python train.py --n_layer=12 --d_model=192 --n_head=6 --n_kv_head=6 --head_dim=32 --d_mlp=256 --vocab_size=8192 --activation="swiglu" --norm="rmsnorm" --norm_place="pre" --norm_eps=1e-06 --positions="learned" --qk_norm=false --attn_scale=0.177 --bias="none" --tie_embeddings=false --parallel_block=false --init="uniform" --init_std_qkv=0.0637 --init_std_o=0.0 --init_std_up=0.0637 --init_std_down=0.0 --optimizer="muon_variant" --lr=0.0113 --lr_mult_down=0.7 --beta1=0.95 --lr_head=0.00779 --grad_clip=1.0 --warmup_steps=200 --schedule="cos" --final_lr_fraction=0.1 --batch_tokens=32768 --seq_len=1024 --doc_mask=false --z_loss=1e-05 --train_tokens=239800000 --steps=7319 --dataset="wikipedia_en"
MLP neurons of a small language model. Each row is named by its layer, matrix (down: output weights) and neuron, and shows model dimensions 48-143. Each number is 128 + 24 x the weight over its row's rms, rounded and kept within 0 to 255. Numbers have three digits each. A neuron's up and down rows have the sign that makes its largest values positive.
After each neuron's rows, "fires before" lists the tokens most often just after its 100 highest values on Wikipedia text that the model never trained on.

L6.down87:136123150114103144132148100105113159111127142100082097061146124072137100122135121123129153122124120113144141135153078145131103138122182098122135130131112138114168131068108137124134114135135155146129110123166105142085117144103089108133127138104107124122110143083103110154142132157150139147
fires before: "-", "="

L8.down33:115126127077140104087103107150094135138132130134119110133143142159101136089145143126143148156133096130120140137131128087105125150123121109134085113132122155116133085114161151096153135172178117182128132116104095097172157145188118141114162148056145113113180082143144120144118103129101079083
fires before: "\n", ")", " (", ":", "00", "CE"

L8.down48:107135121124121137125154075107144147161061108144127110116138144140123153130111123079127113105167134091110129127127120157109139167161074093133130132114126127171064116132143135132148115122136129157095142136127090079130124131112120151160138168131135110138146124126139095159103132120139104116
fires before: "="

L9.down26:096146111107126151114133102094097124150100111178122158137129143101091150123113138141128167111126135124077132142095145092112102188121126152125104121121170137115112102146156132095110118177142131143134115123081133168168163142139131163089120140110108149114127143142143074148139098099127147126
fires before: ")", " (", " mi", "^", " of"

L3.down41:110113088136162126126135103115137135110140198084064137116080157139136136086123111122106149123129101135150087111107121106101136160137127117076139106151136128136098126129174119123137147129168117143118123116164111166111168107099169141120164146131128127152141115153113124105108129110120101113
fires before: "-", "|"

L9.down138:112160131084166146123162131119170113136113131151119119146126113145156119111126134132193121103132115130142118105139127118148121120101152131124174160152123093145163163139113150076133105106122126118117133116099167151127131120110124126137101136118114138168123110125167145107151165173112116046
fires before: "-", "\n"

L9.down219:138135110128161104143136136148132156125085164123112115139112160098119170090122141129143163172126118109127149138156128151105148135118127124098137100142140166166122126104139153163124122131142145107152148114107143092137163107115126131126131141108186098123103117117133145106174156166120116056
fires before: "-"

L8.down17:173066144079137149138149110144121107109140115135106120159146103106097104158185105125125173147112119099125113118072171108148132157127117127139120166111163136152134097134137094108122152146164165118166100111143102133142124094169112200143155138125130085117129121112120098102086145108107138166
fires before: " |", "|", " Total", "%"

L9.down167:151168122132092104138117119144146110129143132132101062158110127131129125114142141132107105169124102104142131125092117130135126114119126130128153086074137127121114131094111125105138138178187081093103155118141119118137100123123102148129070106120138100176197114159136124124126157130127154144
fires before: " |", "(", " 2", "s"

L8.down189:141171140110069159133133140143121154101149093099087110081131146122093138133122148115105134116121158133151108099113092105132149114139171127164131122139161123102106118102109086138105127096161150114114088116141184164111139109160111109129118101134120117119056115130134139189151160121097096151
fires before: "="

L8.down89:138151152132133142164157153132110132116147125078100147113162155116135121118094147145103154151079149112134143095155101137154153119143153161154111118114122147175102151123113120110109123116139172142153122075130150116156139119080098156108121125160119123118126181107112111114168120159111130128
fires before: "\n", "\n\n", "="

L6.down207:138117084141079108093118116144135122124149127151117074134078146138137152128119093132152137119105144135130161115145157110101110125102138098141143123170124112105143132131130124099114124125143124072099131117160145141078129148114122138130134115160106098136126115155140188168133110128123133090
fires before: "=", " of", " he"

L8.down252:161176092124110108141141110146159130136092131134113102088156126136156137119174164157085093133164115128105162114150132121131146093113094136155133104187152107123126061113120139096166110147108086097108151127112130091177146143120133117113127145133178123099151113120134138160104139118142150131
fires before: "="

L8.down87:089128125083141128154146161105146082138137119128163118122131061111086127127084113121154132101129120139151123101099145127118137129135139161100116121147131158124127083124116075119128156125133149129124133096157064116085101126118181158153146144125134131159138128173139155149123114126114089139
fires before: "-", "=", "|"

L9.down38:142108100104120130118160124141140134131111122121118138182102145137137137140140172132100105165116112127117146126043126136150070177129132123112121072089123163119144152145103112145114159167168094114105118119103128123080134125083158136129163146127149170150117150116116126154124140156129159144
fires before: "\n", "-", " |", "  ", "ur"

L3.down224:126114128127087126136110149123110111127161152162151120135110064127096064155146118054149192118140159096121131128146098099125136148133132112153127160122126102092145119083127104079137103114117123070089123114122083123112095163117119136115132092137128094111105153144114094133113108132153149136
fires before: ":", " by"

L9.down213:117171124150103109092152173106113161103133109158126097152142123169158104113122132158110102134128159101131151114109101104127122167135163132161156151076137149155157113103131114142113111148125118084148101087135119078128139115138135168096122121140139142133110118131134121139152164093134124107
fires before: ")", ":", " |", ";", ",", "\n"

L3.down29:110112157164163119166182150139136075112154131145107102160113129154122127122120052087105136128101113181113118160113105089098119142086112092160113144117161106134117136151127130139131117131134162117158138107087075138069121144111131142129149140093128099086072151100136110096113144136138083155
fires before: "=", "\n", " the", "\n\n"

L8.down19:122180110145157115132126126151130133166109057148142127169120115137114154129165109134109146115162097063151139097128146171088132120160140128115137109127119135098107135120125131164107142115095161132124171143167159108083130159101131082104141158089088127130103160070117110133097163111099127121
fires before: ".", ",", " million", "7", "1"

L6.down7:097103164131162147147110079155123129136113106123085130104141130165155108160125126112174133098191152115087153127120130123107147123146118143116099130165117118127088134140140118118145095119133103118144169115127107130102138129178131103163127123087160127156124117126132090145077113139134080108
fires before: "="

L8.down43:164142138159108115168093141137142153109124139118090161116120149150135134116118116089131143153132166134118134114084089119117112119146161151088134134068119156139140158157117141095065143148138138160157107113134137153140111104113079168121095102094165164161151179188129120105107116134108133156
fires before: "=", "\n", "\n\n"

L9.down212:176157126118145192122116083083086111146086135115115132150130120146106065163158136139102142126094150161152112105099154120151132127148171127114126134132139131124118142101150137133095165121155141144130169118141124137144165102162147172160146123151139104133135118151152140143146116125152091139
fires before: " |", "′", " p", "ry", ".", ","

L9.down106:161170146116119125152145134150126136122100154185123162111103119110118142131103121114113126167110110161150153117133116128136125135109130169129126152128144123153079116114127123065135123111118131113111120170100138115123130120125140124133140143120143115104103115140109142121152138170158109150
fires before: "="

L9.down59:109083093133137116122127176157155150129100140102151135109146168098081111132141135094134133136077130144135109089123095100157137128148138099149099126078112098140127145117104147095150098175149120158108127126151168056116133159117115149130125114094088074142144088129080156162115098150155141126
fires before: "N", "E", ":", ".", ")", "W"

L6.down58:136108132125154130148161145131097099111137155122138144133123131118130115116132118110137132097139192088137126140129096130075104136132145173170145110163101144126110142131086127119079119151140122132146156134166154150115219162122147141113110109147133160135155113151125153113091116124154135146
fires before: ",", ".", ")", " and"

L3.down57:112110114147109116117101158143139151095117155167147094150129131149117152134120147150106125151116144143074136143112120149144129136158120118164135133105124108133139114129170097116154128145128113117146139119046152140137112104109137108165127113156164120122127104124088092106132178102146103088
fires before: " a", ":", " as", " an", " the"

L6.down177:137120108124130107116129112148144176089120134134133145110099135168087113097139125077119102132115138113149151103161126109104098145125118133107162131151123088138108102132160117119129160149140111127137151092093144140134098176139116157145092132136164101159108101110151180149113155120151133155
fires before: " (", ":", "\n", ")", "0"

L4.down85:137146155133134111147085155133115133161111109090101155109112130103158108132130138109140169152094110142169100111154126134128113153141107129125116138130192144146120139150123133196144144128149090095153134132129109113111131142105128140133130120129101113160158169113137136144102142150131136168
fires before: " |", ";", "\n"

L3.down111:130122105128144122136167110129133133104065097133092134119150152106110141102167124122097181102128154101158080163125120114126173145140142106097173163131144109121102130099110112147159095088152134086118092155086147183115165168106113114098111126146104129111136128108133062157153179096149119171
fires before: ",", ".", " of", " after", " by", " and"

L9.down137:155098159081098147146141175154075147144142137123127150094096122110120139131094113150164133145151182092149094147134132118081156151090113156115125144125107096126177153144139132082092145092132109142152151126110114145090150128147108124119113130154134139155141125109160124125112150103102121106
fires before: "\n", "-", ":", " code"

L9.down34:087121110129073106127136131090136152108144139181148134100151125150107147108130122157139133166126155114136136136139153143124125114139144132088120114109161153089120114112148125113144122124095131115166132140123134112178117147146122130126157122120129108084144169174119116149122090144132152095
fires before: "="

L9.down122:122124127126119118132153097119144105154115111132144153152170102120171113111136117132112107095164083117165118085108138152122157113108117139162090073144124105104110135143159121124092112106096152083144105109079126130093151110169141156135140126150101109118158143121129120174142094104090151137
fires before: "=", " census", ")"

L9.down254:126150131110124145089139160140121129121090111118125104155160140142139137113120134129132169154113107123170120094146077151126151174154137124120093126120118142155146103094105146120153118104137085166129168143162121178129121127083104147095128115105139112095119140124120115137123113097120122114
fires before: "=", " =", ",", " and", "ion"

L3.down148:112115132144123158151121137103109101131121118151127159103140130142127118163153134134158113050135168114173139096085126113108102157101113107138150152130147118144094119108132128160114116110092137136159125159099156145139107134142157108081164135116120121108117084158115137112120112142094123115
fires before: " |", "\n", " S", "°"

L3.down49:113172125144143143088159131129099160119100106115119131121115151119136104091138142162127159175156123118098099130143117118118147138164147168123118130131126127092129055129150127121096110131083052176100118146110148151091102120170165137159114132126087144100088145138140112155109125138107121126
fires before: " |", ":", "s", " 2"

L9.down22:125119106117111136150129129151138089116166138137141123091134112106140158110107101141130078089132128139105172096113175125102107114128111095136149136124127132121103140125122125174111153126140147116117109102109098116142172152096135162130129152089129129103200141133131127101140146152135110106
fires before: "="

L3.down3:135107126098104202142110154083144134117134124146168177129129138106156123174083152146126115137156104157121130122150091146143143134135138119117151109113131095170136123126082122141111107122110114120167122132121095115136148114069105134161150133117155136110144136094146104113091106165129132147
fires before: "|", " |", ":"

L4.down219:148141155150148141144102120092154132084157118105124126137101129134142129165174164050096092152124118102155115130139151098130142105115107138161141130090136134131132119092129145108183124105124117137129110106120168153123123131188137146078167100117098104125132141117174152164143152161127139126
fires before: "=", "|", "17", "The", "28", "-"

L9.down83:138171107099119134104137140108152107151149121151129149139159086130112107081186115127138124121139130132172143129103095157100100162129112146102160092103104101178141124082121101096132152154166144165137137156135130113139091126149143084119100154136119127163160123148123104109160090140100147147
fires before: "\n", ":", " |", " career", " ("

L4.down78:136121166118127135140139096103146171140109151146132130086125144171106140168118116136104130166159123117090090108141121139127130101079150103129122162127083100109115164145143114100137118119129126110123189158125089182127143157102087095139101092138155136135147122111117119076173136082115129157
fires before: " a", "-", " an", "\n\n", " No"

L4.down39:123162128092116146120106126128088134135156126156149141195122118092131144129137156128175130120131138115093132159108135110146108110116132100087187166139099195142105131109139140117181134138110144110165117131128138105149147165143119141127170134128121126125166139125097118112129106138110161091
fires before: "=", "\n", "\n\n"

L9.down162:137110118163112080138132192137136077123144087152145110158137125092128097130152144144148114149129136131111131146110125098129142090123124150154124131118077103173116123086147134145093118101094107149108118120124152130108129079126121158162155131089106108146106143116164142148130125121142128115
fires before: ")", ",", " |", " (", "\n", " –"

L9.down90:124109150097139129119141154163160141155122139132176149130125126137143161167106120095131149095132126108136116127113112123123173133132102162093111122142101117093090156127109134166143145117136156125133147153150139124151147138104169155132117163129159137115099112141117077119129124105122110134
fires before: "-"

L6.down229:099147168116206077150145112118120147119177102157127105106174176120137088078086145127137161114124145129149119163122109171132092106094116168116135117146106173119142151105144125125129145153158136140135080169138135125101136100136119115155129080146166091108112109146148112152138133139126161163
fires before: "\n", "  ", "\n\n", " Christ", " Private"

L9.down49:129124106094117134134166176160135111094168170097118151159146143151112114098121108144104124151105092132139101165089114090123136163106168113132124130121146139141130157116128130115121162116144179128162085132088119121132160094125136140097149104172114110104091181145140136124139186189123130119
fires before: "\n", "\n\n"

L8.down130:185149134136110157086154113144165093081122184114148154151134081112114125095074126112160104140142151151099112145115087109162124133106109073113136138130089160155130140125116122108096142122090127101145157145190104106069125087138109114147157101139181135102135134111144103158112186120169107165
fires before: "-"

L4.down173:104135142130100128145122146111131149172140166139090144103132161108126162139152127074107132136136104164136127114151134139149119109098104121123175130144130086117119126142145136105122106140130102145145149166136079133083117172195124140143127100140133059092116166107144164119087105165118125136
fires before: ":", "+", " (", "\n", " |", ";"

L9.down242:139137143143098124147140126164127133143138126104100104083149152094129138130121139104131147095135091115115122095139129124088130112132138122109147085144156143167124084142130127158133112097143130145115136111080111113112110132145135113086108146149115102113128105121133081094087129118146142115
fires before: "="

L9.down145:142092167113184124079161096137147149121144119063118121124145158176123122171121167133154113118119147065086133110102139131184099107106136152078134137129146110172135120141136119140114130096122140103084119116115150161089105119100114136120122117090114111141136101154102175102134131130149148171
fires before: "-", "\n", "ci", " •", ":", "ke"

L6.down249:185124146132152066099134064121105131105142180143131137156103117109082119121130107114161151155141089134143105135129110172138106147133110147115151105128113147124113136136162129101120130113115103163118125146086097127067114124160146131159146084139147125162080111139117141127104081092122140118
fires before: "="

L9.down244:103186145106135142119171152138165143147139107113070184156160148094126118112125135166144103091108129122141118069144143133103123133099073143096117092160143137113111138145140108139104125144106150111091099106143113137132141143141154117112177115147098085128126119131135107135120102107122093152
fires before: "=", " well", " a", " they"

L8.down100:059129110143141100120157126118113139128140114101167107146148136125149135088146157155103134162166135126124132127108156155179163161116140092099168167077133132158115145110114117105146175116126129153151172125098085108152109109083126139102159107119119115151133188122135116130124143147125114154
fires before: "|", "\n", " |"

L8.down37:126093141159115118136146134097123104169136146131076158138134139095110089117130122153104095120116088087148152137093166128133194081112113087124117124092084130155126114112156140118142123149179140115131120147114116114161105148134088144089138124137147123117111091131163157136135144114092187144
fires before: " |", ")", ",", "\n", " (", "."

L9.down190:123218086134104179122126129119135114133128135123120069129126164140111156142111141154131106135120124099095141102087142103127105131118131123113156105131120125144158120131109116163124178103139135122116125105144148136133104143125106144113137092130125116133145153119108127101121127104105136126
fires before: "="

L8.down236:143138107147098138126112140217124135113134118143148083150142140175123150132139125145137074138123113065116121110097104145086086133102124117143122111138180152139133153093131106102146095099106131145128112159146092176105103127096106126119079116085142126107126107124129101122149191104106120144
fires before: ":", " the"

L3.down176:117131104137086135128110118120150149160149148086104120136079110104139164103150077128113144170125129171101126116177148082129148125159148131143141092086094089120117127125114130129125102134096134153175130164142142153123137096153106153153094151145155127100123138128133145138135136120138115140
fires before: "\n\n", "-", ":"

L4.down233:121120174097133118166122115137160150187089125124146119143175131176188148148122126108100140122153115146090146121087125153123147110155155141124145158150142135158128111143117106120147158141131137108170120095175106130110139134121130118155110144100129098146125134098131111111112118141145125134
fires before: "="

L9.down9:103204135123120119140091140136136095152133125144142128083141137162119133106122123127151143108143122138146106138141128108115121085095130118145105120108174114150134109126134151096140098125109125148122149146093132127113049122162109136084130125130109130111118108129181131122116127116131111093
fires before: "="

L9.down176:115081157114165162106143135171076149135149139104147078113131129130146091109147129093158109105132146104098130132140098125128119152154131106126126129088129145126145117101121146175115114153139146140160148129128108076114142164126123145117094124115160161100147093146127140164095145165127127156
fires before: ",", "\n", "\n\n", ".", ")", " is"

L4.down100:080190154125091148143121145145146140099135142114158136136061122109120121125139125143117145150124163181106123128163149147122146132134161107115121137142143080102122135157132126152136136141120113139109129095148106121136144116146130105122119151111111140130096161100147094105139136146098116176
fires before: " |", ";", "–"

L9.down183:147187136148102072165131150137100144113128135167089092162104153131137110110117162090157138142125103116139119165157085116117159077159129112162134122151171147163131151148151151121108100147134136117108102124092130109073160121179126174109135122170117123114133128115119156149135142166147118133
fires before: ")", ".", " (", " m", "°"

L9.down47:094128148161110102143103180104108182150147121179125101102125137148132121131116091130131124189142150155140172165155130132083131127144148126108142145148141124100136110162161079130118123154137109189169141139161080137153163204159133133171173131156120101118159115112122151132114092149159142148
fires before: " Party", " No", "  ", " Year", " Candidate", " Rank"

L9.down82:114070147133161119135135143095160143105147144140113105171107122161140121146145128113128118175119135125140133120028130139145117151120131144105106119109150150116127200149103117123125163149159108091128126110133123153125148119099154124136134124140130153143152149125125151139138141125133111145
fires before: " |", "%"

L9.down76:128177095098139140107139153105130081091099104164132129107144127103109102118122131132102121085155110137113123156140153129122130086145118100174086097136136128145137125139106135103141156103071124132085146149134089168153138152142106088151106111164089117154152155118138117125146156120112151122
fires before: "=", " to", "–"

L6.down6:125184153098148167134125143159092141116110112107137127091148116183108134136124134142198130119150132117118076098133108136143133101150155149151127113164124156146136106115097103128158107176116088096145124109113095135194107125137111119121116164104177130110117146161138136107096119143129133142
fires before: ")", ":", ".", "uch", "V"

L9.down92:123105139157109122107156097138131146142146145152120131105135187130115163085069140127139148144099129112089148079137149166140152096125148115146115127149152165101149118106171135141123173099110153138133122135133112121120088158149125083174084117137174146114116103137088107137098110159144098127
fires before: "=", "\n", "\n\n"

L3.down50:111142130116170117145132121135114107153157159152138111078108124105134096090135109136121175109108112111094069113181135129094133112126151148133134145134119130121135159105095135098143138115089136148117089116118115126149092131157119098129133123139089143146079112123152130115131107135097139148
fires before: "|", "=", "The", "-"

L6.down168:161132138120113156056104144190134056127167152074149106133104137149105166130162125133135191165151103111159147101109129147127151120129097141148097121118156101144135099127146138164126145107161117154115147165134136136118095155141126125112134158090127124146100145130096122136131132152107163137
fires before: ":", " (", "\n", "s"

L4.down246:121095138165095123160106112123100144060118107143131149104107105114101118151164141092123114099129169167128167142151096144131091176133167157070133095137114111078120122144138152126123141125113114121107096134125165158094136136137106136113131113089200135126118126162129169170128120164081113107
fires before: "="

L4.down104:101130111135144137143134145159095129103122150131121094120107084134079119125125116126185144147142145161115165156152121191139158124153156156113141151108132127130113125140125076145086151153163154141136111142100157129104124109077122117114097152108129139134083142130149147141148152147124124133
fires before: "-", "|", "\n", ":", " of", "s"

L6.down124:100141086167143143132153131123135141125142099104130126140145143144141149175147130075153124146152172105094115102138110097137105171130103066143130094088149114131132110100151118145130108103080163161079093111114140154127128084107156114143134136097103105138119102126091113130124150119120105100
fires before: ":", "\n", "s"

L9.down141:124091135133132108105087109109109132117119114143127135131133115159124089130141136172121120074126166057089124126116164138144114163116140145140133126161180116103165154134150092104157146127153148104113148103101140141104140136163144149090105142140168165121113162126128126166127144123109155104
fires before: "|", " |", "3", "2"

L8.down156:164077163146132104160129118132117115144142142117127151103136169166133102160060142128106086079143135107114136138124125156140120097149148138092151110134166135105123123147177079095103129130080140107112123102132181105102143095137176112126129117119095148090114124142115140138150153135171159099
fires before: "s", "°"

L9.down182:120142142105132082091141103086110111120133140159125137134103124115100139111164142103147109116121106152138128123136069089157164148125123094124155133129140112188140104170069111108106175178132133096129074148093099143126116092121081123132102120126140128149142119099101138128127088119130138150
fires before: " |", ".", " 1", " 2", "d"

L9.down247:082125123117164088101151112120180134123124145128074141114095148134161115114101130166151104124091069120122111170114126110128131110137088098113129170125126122145162125134111107110137140125161123124158128139161093114101080105145125118137103113110114131093125122105115121161101154152118107131
fires before: "-"

L9.down165:139140100115119105157126131131087174113108154176120145110097177132093154109158131092111125101123117120155125141105136100128123161112148120150092090125136156116112123097144120144112135165118074137138121144095119109187086102124111081146128171142133165156148171143121107095127139099129157086
fires before: "  ", "|", " 100", "\n\n", "t", "2"

L3.down40:118145121111085158147130131170148162138143159170122142106140133151161165147146120133148150166080120080143103133096119128159136120159083149118144125128094121182125102129141085142122087131114096102143138101146168126151168136118087091143076157116093166153169116116114128148110127101150129105
fires before: "\n\n", "="

L9.down98:087169160140113166166158120139116125150155168112134093137158121120103113153094134124153139147120104122093134170121111129113127145106129146094117142161085144153101126145136155092116131140124134113109129141155141110079131134125164119140159161123110141139105077150131145119162094184127161175
fires before: "=", " He", "\n\n", " Pal"

L3.down54:089092106115098141155161104138174171151109126110151058152102160115080102134171099146137106159096130122085112140146179154097105144121157127120119115114115145119129133079135120175151100111103155150122108158134136101118162137181147134124118155138145117089122109159159117150136132139131110137
fires before: ")", ":", "=", ",", ";"

L3.down2:132088165135145134086123074109132122110106160100125104134103105133145103125118107143140152149130122138140163175130128123085127086119120160106079123122132125139081128086177154115152127134161122118118145114120142117156155142135145103100163076123060132145141159134143153135108120087106134150
fires before: "|", "The", "=", "-", "In"

L8.down137:115124169119160192108129095162152093115175150132147147170149142159131130116124121136128151178152173099135148158134138105146136111107159124137126144128100152127173170166123145066098180113129141114152172121133128121167122123128173164102105139118098126143115167105154143128136108141152070102
fires before: " |", ";"

L8.down28:145113101102129156152139092132076149151124157117088118145103100163116106149153140081116105146131102132154115112135118114119158146142117102130146096140137153163125096168116104090119124161132180162126122095113130144148064110090125116160130115130110143115139148124143171163116107141132111128
fires before: "|", ")", "=", " |", "\n"

L9.down206:165142067093133151130168132109130141123104136127113164132141112132129123127146160099159134119103129176114142143128149105148129090163125129147122135147160124155127085115108130149121086136122132112128097121128117137169144084104068110116180154099162105127141149125123177122135138110168140125
fires before: " a", "E", "\n", ":", "W"

L3.down193:144159156118104115112152098113143161100162139125162155116121129075157114092102109089159132123150154117120120125127085173134152136147141133082134164123135136148134114127128130131196132136140083143132115129096139080111135174115133186111120114158088124149161123107160068140139131145154109141
fires before: "s", "\n", ","

L4.down103:095151173123125195129101152130127188144130108116123125102141124133101127157118126140110150100115121102155149084077136154138144154135153145135115143164148118121138098126109119112151145121114077092115141116149178113106122110128131136108124116168108107110180123135152108115103171154143096129
fires before: "-", "\n", ":", "Population", " 18", "Area"

L6.down63:146131181139089135108077098124138116136111123105138105115130133146136148109112070101144107080187132138153099091106117118126164113126166166105082125073141125119100124159105152116139141109157100144149125095099164144146132139124129166145156094116165124111112134138134084174127146127162106150
fires before: "=", " ="

L3.down212:144104085113101184124114103109099185124162178104118155127083135112111071111136113156134103130139101098133157121088137140118141105124165133128089168106145128106142132130132132157104108110133145137156110111100136117144135100116154128132126146091139112125119150129128128144137117094178100148
fires before: ".", ",", "}", " |", " ("

L6.down137:103122152119124135158141113115133099133107155165116127188116135111102140127136146155134109114109164152117112149139100088100144122122120133098086154152088137112119146116153150124126136126132145085105149145114149128151141137145171147151127120136105107167099116129087145119184104142070144137
fires before: " |", "\n", " 0", "%", " 9"

L4.down253:166074171130114096081154088120101149130148125111119156118120115117164119101075114148144157151132169134148178117146123161110154104149090137152128131109180103143087112143129114120129120158136140137128160110145157134136161113139126152100131167124079159097079112113147138170099161117172144100
fires before: ",", "s", "\n\n", "\n", "\n "

L9.down125:137114117116066099174093144127142149137159119148132159099145132138149128129096111084150146105139098147128135130194131122071138100128131126155162168110105091139138120125130159112167130095131139180142112112106101136129140101113125102135157148138148127128131081153140098154118148128153109097
fires before: "="

L4.down124:108139107111119183109142100122129122136150130108068135127099143104118077159087181144141052192145148159108104110108134081145128135149154108128134130114165128160140093180138167104144110119158122119111141111116154131125144073152152118071137144134110126097120138127173099148105136146149121129
fires before: "\n", "\n\n", "="

L9.down175:131095121135125137105053117159133155150134129133131114114105156157148151118169110103158097165130149110127158113138112137146155110149152130180156089156108139154108121134119163188144132109131138080138112158155163118172091105108120113097115138132139109154150140108128100102135147130132136161
fires before: "-", "|", ":"

L6.down171:094083092136159121137158126148126137106128140154154120163113122121113115151113127132123130141116092142113133098081129130103124149162113123144125134161160116148115153127108128142109156126090157160111181100093134147119127096110098120088167100112089125144134145138096154092140132104094124111
fires before: "-"

L6.down104:162146133118121144119142121138090110105115155136127169137133107151159112135157151149173129180160123135149126088127152119193157120125120141137111145120132122153123110124130136133090119132121118099150085111138139092134130159157089102111164136122119163175152118075118146113164125128086123125
fires before: "|", "-"

L8.down250:120086113131167128137159122101110145080125170141124130112127143120127148114118107138159128123080093125142147118105164173154165147133121144100111098129134104132150113133103136141119116086083137110107138158103118105126079134101112153148132086137127155131094135080106116147162105144132099113
fires before: "\n\n", "-", " 100"

L9.down234:166122128160107122113074118128120134138084100107149117168150169111085114094158105113096141082156104134124100136136141144100157133135154137097131134151144085138138122136137177148145112201125100126141153093112123083111115140151120177095125102149123182157128133147125120118109132143098174122
fires before: "="

L6.down183:151095121140119163134126124091126154116134132140099131173103166154154158122139130144097097134141112118114177139093112102124093120151155105092078134106123145093117113139121142116160093164155145169140118124131085157095157132122141166123138088116097159144141121145116125160119124100137126114
fires before: ",", ".", " to", " and", "ity"